From a checkpoint of a small transformer trained on Wikipedia.
Training: 401M tokens, 3058 steps.
MLP neurons of a small language model. Each row is named by its layer, matrix (up: input weights) and neuron, and shows model dimensions 48-143. Each number is 128 + 24 x the weight over its row's rms, rounded and kept within 0 to 255. Numbers have three digits each.
After each neuron's rows, "fires on" lists the tokens most often at its 100 highest values on Wikipedia text that the model never trained on.

L4.up518:136139108135105118101145151149143138109121114190142096138131112125142106156054137153101149113102108140112133111111147092147109127147119157148136198128147134145109124135162177107134126126087134205146142141103115110086141107170150124078146121116131120102164136131151093104128116110124137126
fires on: "\n", ".", "–", "'", ":"

L4.up273:120094106120129123083135185151178172101109099118125138130122145117120144129141101143105154090103146120105076109152134145105079150114130135151173146145099125134170121091171177123101101168159127161094128117098114091133116142157132130120097146126126092148105174096105119134147167138105146137
fires on: "\n", "ed", "te", "d", "c"

L2.up185:152138129130093116092144128132146151201118132169156135159146121139120155134153146163131127117107123151138171127138157164193181097123139121113142189116122128120146110101150158112139132109136108161153109116142085139134114112114141131124118129106093102104107118137143058108121108108128097159
fires on: ")", " —"

L4.up252:123093089180165113128138182144154135156132090147154150122075153185135130074115173118116122117105115144127093094128146123157129080159151138145133109095115119142153114134149116109122074126094125140125158120155162120098076101144130138135089120082127144125116095135118112118139164142112155102
fires on: "2", " -", "3", "4", "5", "1"

L4.up609:127184088111097126109164146133138132128086107184137093159130120166118165114150154161122151143130130152113144144128121135144160118138148155130122129141117152171093126166152104128068130116118126139147123080155088143128117137096168131120109102115121112121149124122125129087125104156136134111
fires on: ",", " by", " to", " de", " di", " of"

L2.up81:146149132161121139111110149135149145123087157116122135110156125106120136104185132143100147141078154157115105106146096141142142146119111099131088119111113122128114140136130084115141123129165107116138118075146109098112139128154185161109117063156103106116172125158165166132137102111112118093
fires on: ":", "'", " with", " and", " at", ")"

L4.up767:121147134164171108110156132141126137113097089120130098123114169156118085159101140146113162108109092167125124125125145167159143105158137129121104145102122179078133107126143176132144149122184106150105108092173106125093117115134139126133107123180128124141126110139111101131122136149153145125
fires on: ".", "-", ":", "°", "'"

L2.up101:146098160156113094159139121152142127112138149103133128141154121150145093156186132142160127137099120101127133115152139156165124143150160134111133177146161075126151111166134121092104124114133114145129174073149122132136157095131124179169122132111101130138115081099164118110148110113167135111
fires on: ":", "\n\n", " /", ")"

L4.up622:104120093147134144123127101111157160123116096157109105163121151173158119141152095160146178116121125141130123148130116140132157097170110083149160165125133137132161161117130143135130150113120119124146188130130125113117096109134155090143131153074169123120115129170177182081092115133107155115
fires on: "s", "e", " in", "in"

L2.up603:115125128187116128075115138156081129149123135134132095160155134117139112117140142180138114141078135186127157091111123157140125117156129111133125196129113139120104102123153135152121116150152111122121113139138170140141104143173102099150176105133146086110121108129116097128112132123126101063
fires on: "s", " p", " \"", " round", "ca", "\""

L2.up109:062107122140125138121153117133169134111160121136078109111093071127140135114108148136145156107138101151120102121127085120108144139105141177130119134168152135087135113152136106153123127140091129110142109073143129140104107122100094129135127130160112136128067115126147126111146127144159181151
fires on: "s", "ed", "d", "n", "ry", "."

L2.up297:137131155165114101138150130123144167177134074148155130130129133102146187128128118090118158109097126124143160153090139097148115173129126148114128154132109158128140121147133152138076083142083116128133156121113152128139146082107141109138147092112148143116137111105167135121159155135172124116
fires on: "=", "  "

L2.up189:110122137120104092140124155136121120150112087160142101160120137206106114080159182142136107117143164123130136114141139151108128118132181178124173146121107160168156131082129168141105089153101112153146136087145108132125123128140112175109097170129147154130129138172139127127099123153137105101
fires on: " |", "-", " —", " artist"

L4.up19:156146170121117102134094096160155088125133134158128135118135137136152085088110117144134165116116081158142138068112106117094106126132165095108126135117122144138152087153123079116133142100150151110125129104175091132133150097149153115129117127109086120108149125092103059160120133122124148106
fires on: "T", "000", "5", " million", " none", " rest"

L4.up712:124130141108112116170121131139141135129126140149123121151062120179093173095107139153128141135104114127158122126107149106113094120117116158120155134171130119142190109148135152106107139175163133168119133107123133137119155129142093110068121115158135157158100139159136113156148157110133137180
fires on: "\n", "s", " impact", "nt", "ing", " scores"

L4.up47:157126137137090123125113140135124090130115112149120107128180121159112175145142146145085164103142093173179147093137087141131134129103147113080167146133129136128132092089151135124114107149107130131119121113163086102160125127132167114141132148109087161140118167114135102178115074095134132118
fires on: " and", ";", " before", " until", "="

L2.up299:137154133152076130122162120107125107121142124113065107147119147117122148096155154125130154130085080126122096120097093133122130090134137105118140146144122180149149145118099160139126132142160133125151162120107163105117104141128155121126168134106140102133177100098134109167128143134103072132
fires on: "\"", "”"

L2.up612:131091124176108114124121169130147109147127112148137129156112096140160151114122155149126130115142113168159121139103113168133124142120164152117155126120120156142127081145154136105139080119087119112084123109174073102107083102111131164157111185092115128098110129110170066129132111104175161124
fires on: "°", ".", "″"

L2.up410:116137132112050125090129150126112113144135140137129136142094124130119141135132122149125154103132107165093147075154108111163176108091150147133130141169123135141148122106113168113113070162129131154117124067157117138093120149131100111127080114151102130111109091119151132183107087147125140113
fires on: " and", "'", ")", " of", " or", " operator"

L4.up673:123135127151053089136152127117087107141140121130134142147123120151153100113138072203134116107110136137134113082137197127130155155117162135097114126122094126144112118107168101129126141130112117123164169112147118135121082104125161142149133083156126144113155139111096156125136117137138142138
fires on: " the", " and", "ra", "-", "ne"

L2.up662:143167130125123132128171160113087124142127092125123096108142130167103132109143144141154173126159115172122103105099116133116139126126135094125151156072131168147100114134126131091107099087129117124095122141131094114113132097136152107137100155124135108156143143122167128073092128117132123147
fires on: "=", " on", " under", " in", " of"

L2.up166:140132116136104081085102164157119159105114116144095156129139157127113094143116122113110121136148096153142124117125166131119147096147111144147185148136139116165100124136131111113127112110128116163134121148105087081152161119134163123188144117152082067181136133072147053154119150121134148106
fires on: " +", "\n", "^", ")", " as", " −"

L2.up489:172110148118117152126125191132145105083111098150136090098158140149129167103072146140104123120130113162092133092122130155138112069125120136128100131076127090140124100133138118179128139128087095130118155109151124131123174101143116117160139121109158135116133090119138118121162125175113153070
fires on: " the", "cha", " so", " cl", "f"

L4.up702:074168121105119110121191118120144150172117104159189141142169101153177136126114143178153174107086110168104141128142127141106182096115131179137121135150120148090140107160169100164151118135112138165111128105126138132124109105134120121090125089147158125100137103139108145124118118114145110133
fires on: " |", "–", "port"

L4.up639:146129101144159148154151110173127091129131130103135101142161100123127132104147119114127157104083104131134144134094107140144140140113147130118155167120119141118127107144156077074139125166194104124119120138119167093138163118123137152118138115094124123106162101121121129193175155117153120155
fires on: " In", "\"", " A", " The"

L2.up479:131164139122072105123150130111123148114120140149102115140091115146142157129148124126107156153137099113108158102115123089088145158112150156121160136136072150148133125082088132111085141138148123141125131152172194100126123132131102087174118169101115112114102150170142140128138091132143155123
fires on: " of", "ly", " also", " /", "chi"

L2.up9:109137128131071126119142160113127096116151143168122136117102150156118097108133168139138143094141102127101137105108139104107123112141134163122137143137126146152100105182181162108106075119095113163119128151140106148134139111115125160127156147128156091106138111104125099121105120116142151124
fires on: "|", "-"

L2.up457:102110136218122168133136168117123163167129137130144135119146127117102074103138100146097171108104148095103125095112065143111144144110159094093111120135068124145110097111121100102142130117129133137045148097124142128155100111158107128154156168097118127122148121118155170113126117130155158126
fires on: "y", "=", ":", " at", " was", "ing"

L4.up710:075161153172109146126131140114094141112158080153123119115131141124114153133134106118133110114123125117112131151129095141119156191143112148119125123115111161090120124125153166103082105081121130152125117119117159126108170137183137140154140137125089140109154144130151126129166125132172104114
fires on: " at", " of", " in", " to", ":"

L4.up629:153165133156109127169126104139141133101120121117116126167099090141141139099108130139091132106097143134124122147088129155161162132111119151096133142102151147147160095115135141083117126169119123148096118088129113087094119090134127110125077168116109094153072120131159082169161154112140137160
fires on: "s", "ti", "0", "ing", "1"

L4.up66:201078167157140116149140105118112152099111074102144105125134154150107168118118159125111182139102097153126109128133160133140100139144134133127159160120122127092099082090152138111095142118111123152140105153132144154118145088091111109129108102148135115127130144120123077141176089118166162146
fires on: "|", "=", " age", "ara", "ca", " in"

L2.up740:126140101136117131156107141116143120135098109158132172131139101141131124087088117118151118132092168153060138137123130186125162067127127090156134150089146146139117119120112123132126116126138141125099112159089136167113160102127096167113146119183156102093148145112141113143160148144110105129
fires on: "s", "e", " on", "t", "d"

L2.up734:159095123132127079098125142154144111153131123106117148156087159174134128110190138126138132116112111147136153100168170139139127122158132126137165148121157132149107128111178156091106058113159120124112108078143134089125160087118118140102095147141124095116124147075161109108135130108132139130
fires on: " (", " in", ")"

L2.up214:139097128101097126144132124096130078217113137144115124144143161124111120113133118141125118130127144156141143108144112118176116155136124174141111155117141094155119118120154119090128121145100137148115165110166120096078115086135128159201182118122107080118175115122158102104141123134165192096
fires on: " a", " the", " and", " in"

L2.up113:108163134164109167155123107137094126099120124184100078198143084115130149114138114112082139128142121128116151142092101085149166111097161161130154163174124136160114094097118120111113140131122123135108130160116113126144127130130110107111130139154087100107136129175121120101135099139139144128
fires on: ","

L4.up545:111129166137137134083112125153130115166087097115161157148148151150091135098129153158139157149107138152146110127131092145125150090068194140099122106147142124160143059130147167121126127129158143149122128131151140093123126095134070108124141124130109076146154107142123102154101109134126086074
fires on: ".", " |", "-", "Rel", "="

L2.up58:112103097179125107145151109106173131102143112112106170115108127122108108148134107093113101122124109159089113146147125144166122123114108145138136134129128133146125135134131141112097164108077131131121129137142114101114161095097151112090179124171130127143122117151158120123140144172183125134
fires on: " who", " help", " acc", " that", " reg", " Town"

L2.up520:109154119131140120134148102132117088198123077132113109128140116108121112134148127129171145150143165135149153146129073130162160140145129111174136141119121126141121117090102112076114096094102111129131111172106143143110122113159100147154141137160150064124177129136129106118127153105170107135
fires on: " on", " a"

L2.up667:109105098115112117137110102128160139119102108128114095147114123166186163129152121141120132114148108154158131120134132192132104118128133123109132105167106157139143142118125126133132137132078106124073140130133167112108117073092133115214112151088119105157076122127144141146178088132157155105
fires on: " also", ")", "W", " not", "ly", "erc"

L4.up227:132109164145138132106123123130115104111169081134162139122174147125140111121097140164156135126091137163113150103105122140099081117149089095115102143133138167107107114128143101139119121138149100157116115090160121107108140165142139143116115085095100159090115155108099104122124142126114123106
fires on: "S", "N", "L", "M", "G", "B"

L2.up331:117166173145104159167155143177096142107102112155148160114134172105096118141171112120094148110135149165132129095150112160112188152111107069137144145127110174115103148107133119113140102136167115127129109087132089125099097136169144153097128133079133110106082152104133133107128133113119112132
fires on: " of", ":", " in", " election", " |"

L4.up254:137160147103079099143135065135123129156141083124110102151149119164135154121137174104129125114123126119116139108120095112186150137100123166115155162164131143157091100108162131086100118134082095145126174111132114145160133110122104143143125173159129149103108123108169143119130102151144111104
fires on: " |", "'", "/", ":", "–"

L4.up33:122113137133085150102140097115135137115134096099147139123153081119111153137174133154069163127121154169130139145126087167121126148110135129117176152122112127145098090102130152105126115162170153113103163172153123123114124126130143119095093159144116123127133136139077108126147135110160146133
fires on: " and", ",", "ti", " as", " |"

L4.up109:115157127063134096150172165134112117166147083147168128145149158135162086151138136132127128109107093154123105093135097157151113121149137112146117160135142140132098153115135138111132118134152115158109122129172108173138135148120089174118128138122101156089116185085143120122118138105119115165
fires on: "-", "iv", " of", " |", "l"

L4.up554:116123109109165165149146111151145140138118096114132111129117161137140139106134152118086133082129117147119133113102098175133139131102127091145162122137081149119156117131130121152141127117157116132130133139174156108138123141113135120125156140077140121126086103152109163165108180116116075124
fires on: " his", "-", " His", " the", " It"

L2.up340:102112129132116139142097103125180112113112109139132141101147137118140176113074137132145126099132131157091103076107095158182114127099123070119123137165117147124137129112120109109126139112096119134075150151134121128145091104172093160186147143130107129110163148116112132138102148130133145137
fires on: "'", " of", "leg", "th", "t", "bl"

L4.up191:151101157129127108067155113122129102148116092123159136098126123213151160107149164149148157120081164156141163121110129105090138122086164161122162113174111109152109070149111095149149135140106115158108118139133150116123153123182138150126089129138108140066120128121155110148103090163122127115
fires on: ";", " |"

L4.up439:137178106197118138112151142145143132113128089128129118146126156126104124076155145097123132079107143162142127108136072145111152145082122129105128169129146160122100092133150065092099091104122125150089162095152155132149147117133125132135130207100103177126148143081140140109070135146103161144
fires on: ".", "2", " of", "9", " C", "3"

L2.up42:192121113141155156135156117125147114127091120117201074125146117126148117118131117172143133103130110162127149129106119139100141148131177135131107135104125152125124087130160081154139136142151146122132127122135147113130129072126156166122119122097165152151159095127163139111147159110079143163
fires on: " in", "ation", "ary", "″", "out", "s"

L2.up705:126105104151152078145107119118096128096106082176128128142139126157101162127128155126137123128128086132128180147078164121118146136150145129128155136111144115139131124130120174154111140115097096146123123135099156155114162078211133105139122155091149103162144088133140140140122138114131156097
fires on: "|", "in"

L2.up306:096132138129117078160117140105116068129098147141119118123142102134121148094148155171156094089157101130151155111089130139142093148132161098116101119120107124091121083143142108107106097097118146145119129145169139149071088150115159156163157143152105207096140145179122133132131116125122094131
fires on: " of", " only", "-", " also", " with", " most"

L2.up323:088148140138156141107156113121115141150118103130094122120131143113137137102146160127107131104145120144091124138096111160129146139110131074133153150130114157099114152061087120099130098081126120127120114117108118124064096106156119156146190169105111136160094152117128145118104138151155118109
fires on: ":", "'", " which", "ca", " was", "leg"

L2.up124:070143107126125162120127107136104126105119126144116116131115107155140149115113134095075180114129093121148104123092132149110130158077102142144139123160121142128138120124160129113107122086156104125165114097139104118164118135110118111131170169139087142116117149125182150069117173116177123207
fires on: "ed", " ab", " nominated", " to", " for"

L2.up646:048144137144175120124130088159160110113129118141138134140073090122153133140124106157118140114139150087132152130107119151113117085115141122110132121128100149110131087154130095114123134151121121132116137164159110138166116118117108132135148171126117142129134111093119087132138175136169138187
fires on: "ed", "rate", "al", "nt", "d"

L2.up346:088175150143098111129180095140100087139134113144098108149138151113070102101142177143133117131146133153141138075144138134169167112140159117144186142134127122124135114132134165087117103143089129142098129137145107147103085075096160141130146096134120133107124100150107131143107105112108121140
fires on: "-", " -", "="

L2.up275:133147100160162145123121167205149119104103117086100160109154144099129138097131162107120142099080133136131083114107077116128148131146142143113138150125117145168139116147147148114126107156126116118131106082162148116118115117123130139106111151118134126107097156116095121132124154140131154159
fires on: "'", "(", "9", "5", "3"

L2.up589:132138157144110165088143106181135133149117129158117135146174087122143130102157176147126154127084192121097121089104125155087142135120145121126117126098106131112138108157130140143163132114170113131087084138136145077166158178137149147112154094158131108086166108123105091130095087131140129114
fires on: ")"

L2.up756:082141099166123083181155133138141146137165083149143109170139109159128135113169128117109124133129146082120162147124127098142117157100128204142136139133141143105122140131119111142119107093066131152121149114111159149116133100116127169107132139114095118115133158130120115102142130122159124135
fires on: ":"

L2.up420:160133137163087155095140095139116140106122145169144131132168107143126140113166121078129136125129151116085104132106141088108088109120125191130124142113091141131117120139110124119117153136113150138113152143128097131161136097138145136083129163120089109142175168139095141083150151140143116098
fires on: ",", "ton", " United", "il", " Roc", "ar"

L4.up88:137104115080126145207099121118109145168073103161127154121148137121114140082157116135081145090111149125170123155143135108134159165113177144127144111188122147129119118095137133090150119120092126137123149137110144100118147089132099154154142089157112143143149143109150137119118170121174106181
fires on: " be", " |", " could", " is", " can", " receive"

L4.up74:124154150125121131080127126143118112158159154084156173127124115150123082125120176140129099150141090164101134119109089161119163129156059121129117110135100122165139099131123064121124111183133126127124126134117093092103144142139118156129107117117129086141156121095152087116143126162127136107
fires on: " one", " a", " p", " how", " best", "One"

L4.up226:121109106117141100120146157154143093157119098120101152128126128101139136099128135141153153123114123156125239094112131114153119118135156111123122130144100171118165126163141157130134130121173128146135146107107148116139139075167150132109129114101125115138153113116137135131127141172148112111
fires on: "-", " a", "C", "L", "c", " of"

L2.up635:102152152115122138061146120174063100162116104136151097130151120127128146074139167128123118108126090114142149132098137150080107113139148121138142149043130097120117143169136123154105100145129111139094094142145099123110120131148135114115148094120158113093085188166121133161154116145149114121
fires on: "E", "$", " co", "O", "na"

L2.up701:139121108114106158129155077180114124089114090118131133144142144136110168132188173158123145101094128114108105142093109120159133097141121114126139116129106130122159092129096143080148103174148139177099133095111144098118109140118154129114104125113152106129119130095098136079125170110141126130
fires on: " \"", "\n", " |", "The", "\"", "\n\n"

L2.up365:133111159133162101082104142168116114123125117143147101132164177136122114118129141146166143126101153139124126120118104153106091137140123096122141135092119145088126134169149114114131128128151103137128118068112096111152183146125138172119126092138127172127116169131122136188118163163093113121
fires on: "L", "D", "S", "T", "C", "R"

L4.up711:135163126158081142136156094148109118116132105138124149112165132147078104105120149144140090118130118109156148131132158169113129122146089161129135161165132143097146156160119123063136106142107105134125100126183124129091154121123125128124159184135121163137135109131166117177114177169150094159
fires on: " |", "|", "s", " F", " So", "^"

L2.up201:117163099127121153105138103123127104108144125129110179159119159155112159150133118132123158135150158110059129168120176089146148141105115228098069127098162144124131148107135091122151132144137120134162120101137105115118108106130150097142132159142068087137170091155150137114138194119122130140
fires on: "\n\n", " vi"

L2.up547:121114170125145152117147149121090132100142100184148122124126106166124118094135126118088132104146105174140136113162130138151134083141117140125094144115108116112085099132106128164139119094090114145125156096175058110075089116165117120077132093154133136128137128150153095120113112125152153071
fires on: ".", "_"

L2.up436:097127097128141156126174168133123111077137161057131105149157168155137142095166101116118147157122120147136113155129129126078116146102155098127105140143166104134099088167126052141130160114145108111123121146181144125072142103096146107153123094115120090082142122141141139098131121129178154120
fires on: "di", " of", "wat"

L2.up563:132144137143127136162130111129143153176128125106152098123111122134096182142154107118138109127114155112148149084128107157141102092116139107134136121152122161165080139099110100141138158140107116136093171114135141118124122137129164108114131130117115117116160142147177134178132114094140143116
fires on: "-", "=", "aly", "etic"

L2.up128:157098123170112095123158062100143125126091124124124112115135119092149123070085109133136157155130144130106138127110149112096177155105127142124111140129107133106129093179130126115078116105131163144149133125129149140105123096155123149113168109106107153098163126101131129115107126161176105127
fires on: ":", "'", " of", "ping"

L2.up93:122137137132119124108148114132078123091098142129140158112177175152135118103162116113123112055110133170102124094121113138078128141122177105143145145140117111142146130089143064121126148154157149163110128123133123148157107121154143153091130142143153163127136163123105085167112120152129132126
fires on: " is", " was", ","

L2.up25:153123143145117124167161115101126128137104117145138159139137185154136131109161149148121154134091121156138141096147133173142136103155146156158174121118144117112101129127135128131105123085086122147123134125165117122098132096073163147163142119093144102125133115102131115109146093153149128106
fires on: "\n", ":", ".", " Di", " (", "di"

L2.up368:132157110120130171153201128126124142142101134145117107137114138091154137164110058098096115127131125135105119121120161166094095119127138116176173131149113122051134123126129123131120155131162136142117149136157115152097168081120115142153114139114121120150168101129116121107147144149151132097
fires on: "'", "n", "l", "ir", " of", "que"

L4.up304:136128114103066115149121083151130135114100098124127132126110130125127114110089119168067124152141104119109123133101140126119140137088125155146125142121124144134147086115141124118114088148183127091146163155138144098075130109113121144127159139105137132149126134147135123174118148135170129134
fires on: " |", ":", ",", "|", " and", " or"

L4.up202:166141066084103124130121163152143117142113118129141170156129149122123130109113131125100121104125124106113129112107136098118132108120189133120147095144093061131147117119152136125144109124156105151095139154166124110131119110121107106160132151111156130112131158134129106135113135122122091186
fires on: " |", " as", " be", " is", " have", " As"

L2.up190:097112121133126150210137118148100141162094138150129137129155150124101121134139154178114127103116081129108150088120080167136130080120099088121169109132135159156127093128133157129109065101152118142133166123146132139138103111114108131142133149128139112107129101149140079145162143137129115114
fires on: ":", " 1", " 14", " 4", " 3", " 9"

L2.up663:126140140132100134099182124125113122120118138147143156125127155107112133101129117120086132109142131156106102102131116157129178136112122055141125174121091142104103130127099140121123103131113108146114117102122088136104082118156124187072107145091123144105169113141144142137133127140123141136
fires on: "'", " as", " and", " said", "’", " that"

L2.up66:130137091154126132121187140112134115151133135158110136106148115166097134122100156116139141108130136149160176088113124111182153133112130138124167148107104115134109094123142140080088116081096106111085136097149173101113154081097158156166145142101117130137145121092193103118131143148152110136
fires on: " the", " a", " /", " to", "=", " and"

L4.up645:084138144164143128127108114121136153162092135132166133111093124169105128097133159143127131099141120135121127135099160185154104067102128093120157141124125151157135103142139127125099113134164108130121124139165122111094149112103071141141130137146146099138151150141100095131113173155140093146
fires on: "-", " a"

L2.up506:118112083161125117104162116118148123139091093117168134119149152166118129122107120113116114127119181160122143139098122153127114163157130134130155135096149154148118140139145127137094132148113116132125157131125144158157152106073129154153133122125154134149138112188154165130157143152131106107
fires on: "e", "ow", "n", " Fr", "ien"

L4.up461:123177138152143108127137112092125090109109123152115148113148112130122169127182157120092104106143112135126132136108085133128170157086073110153162142156106123144109089110125107108136115123122122145120169109150115142091107144118102143143118124135131132130138126123130093074091136074156128141
fires on: " in", " on", "\n", " by", " was", "'"

L2.up281:185126103140123143152167099094112109117115096117150120133117122139191103151135121118117105122100113165134119124112137174145134139121133140122128140091170090112102162101100135120100112104078119163144110115113108100150100118122128176128106106136133142126185140135156157094092189123111085106
fires on: " in", "in", "s", " as", "or"

L2.up155:102139127132130126109137132134167093123102090157103163123145123108148176077134145140105160122146097120135140129094114117154131087183102084135136138148113173126143120100105144100123111152173120111119133157143134148132133094171094127134147135127141090130129145124151153057119105146103161137
fires on: "-", "|"

L4.up177:139135112116143115068162132132121142142128097124142131125109190123079079150130145124164114133109120153135152138145158166154097124143145128106115162121142163152100146170168142132133108113205119159136112095130098125088106134167109169161114103114120142136125110132120123146125137108112139091
fires on: " |", ".", " in", "í", "sy", "c"

L4.up679:131134113110158102117125118104103085164141081140118128100151160149127118122137101165151145133087113138114140088127130136100111163168139103152094127148126130140096140146142110112143100154094137150097121106137169124105117136104139143136132078147154131131151158137165122117091133130113079109
fires on: ",", "-", " place", "–", " |", "eg"

L2.up216:161203148122108134121120150137131105117098127129110159107141142163121174136108185126090122140098123141084142120090143146121189134121109153125142159133129166164110111127149097125110125114113101126136100129178116113132135093114159159125130132156129132131150116108118116121140128133126139119
fires on: "\n", "\n\n"

L4.up672:113166167076085131105144142160130139140129118119178117150117153134120143105150172115164168158127127101121139103161137129137125099091157156134065151149119185205108111144188084103145125132105113137113143123151131158096150120157126084138114135140074139126164161161102143154126080108126127114
fires on: "ti", "tor", "atic"

L4.up315:113134134107135141140137100101135125122134119161133093128151127128170140052139147148121164119121109120097112116097114180138176116151154121119135135158099101118119130130123168073112079089124098159134131133186132140152112085143137140101106144105128122104139104150130107113112140177100146139
fires on: "-", " 20", " 21", " 26", " 11", " 13"

L4.up489:156096122163117120099150129155121137155141131144126159111137110163098135117140183167134137099141133149117171119105146164124158153138115186107137105111119105088100105141152122116105139129112122121121168110119110111123154102171116163097109126139097152123207105134141150131154118142139140137
fires on: "\n", " on", "|", "}", "{"

L2.up727:117129131161037145120129151137143085122134109192155148126146109135135122128114119144088149117125131171144074139083152130119137060108132157115155158121089120115127096123117128103138107119126114166113126132153061103120125154133127151129134121155104106130131143149135054145137128110155138121
fires on: ",", "^"

L2.up50:126072129135164143104137134162090106147131117129161124090175173173142152100094154178142143113119118175131153110099103133150090142150129109128116108103119134116133143161145125133119088088132085137124129085136146103105163129139142138133156123074138189096138136124137131177117133123140087119
fires on: "P", "O", "L", "M", "G", "B"

L2.up248:156153136165104108130165140121116125086159155151168137150168124092121097103157145115099144116125141152102186119129124077122131130125131147106178183138134128115147153111144100110126143146053126131107128088125119124132123127157112137082147140140135094121095130136141130127105078134125146086
fires on: " is", " was", ":"

L2.up65:097091144193116100155138118142174122078121114139124118138108129142115137099153121112092195139123128169116170092152099155128102111131106082121142135120142147114111122084135097105126135126072114136127149141139153139114114105139087130084125123096098134133084126107160102086125105101167158099
fires on: " and", ":", " ISBN", " were"

L4.up0:113154160115141109151117132156134117135118079151156082124172154161132115104114172147116150124059117154124098128094129179093135135101155117107111126186130146107120111115138151127097130100116124136055119146176139129108116111147147141104114166125118098123144147132140115159099135121145108123
fires on: "-", " =", "."

L2.up627:070171135147121150152139115112143148124117112115124124109123081139140154146116078145151085102112107110129141121108106131137089149078144157125127193134122187125138152165117123117085116147125128130111136143146184114160091144113162131122111150173156136110139113142135157135134141122160140114
fires on: "ed", "ist", "s", "nt"

L4.up199:098118122133128091092128138173090107143094106147143130169132145136117121098082112165098171139157118127084151079085098092143160090139088113127142161120136176147135120111160141166125108194137117140129088143157117105124110129142110114090173127135117120134129127123139139115098078160118106127
fires on: " the", "-", "iv", " three", " ten"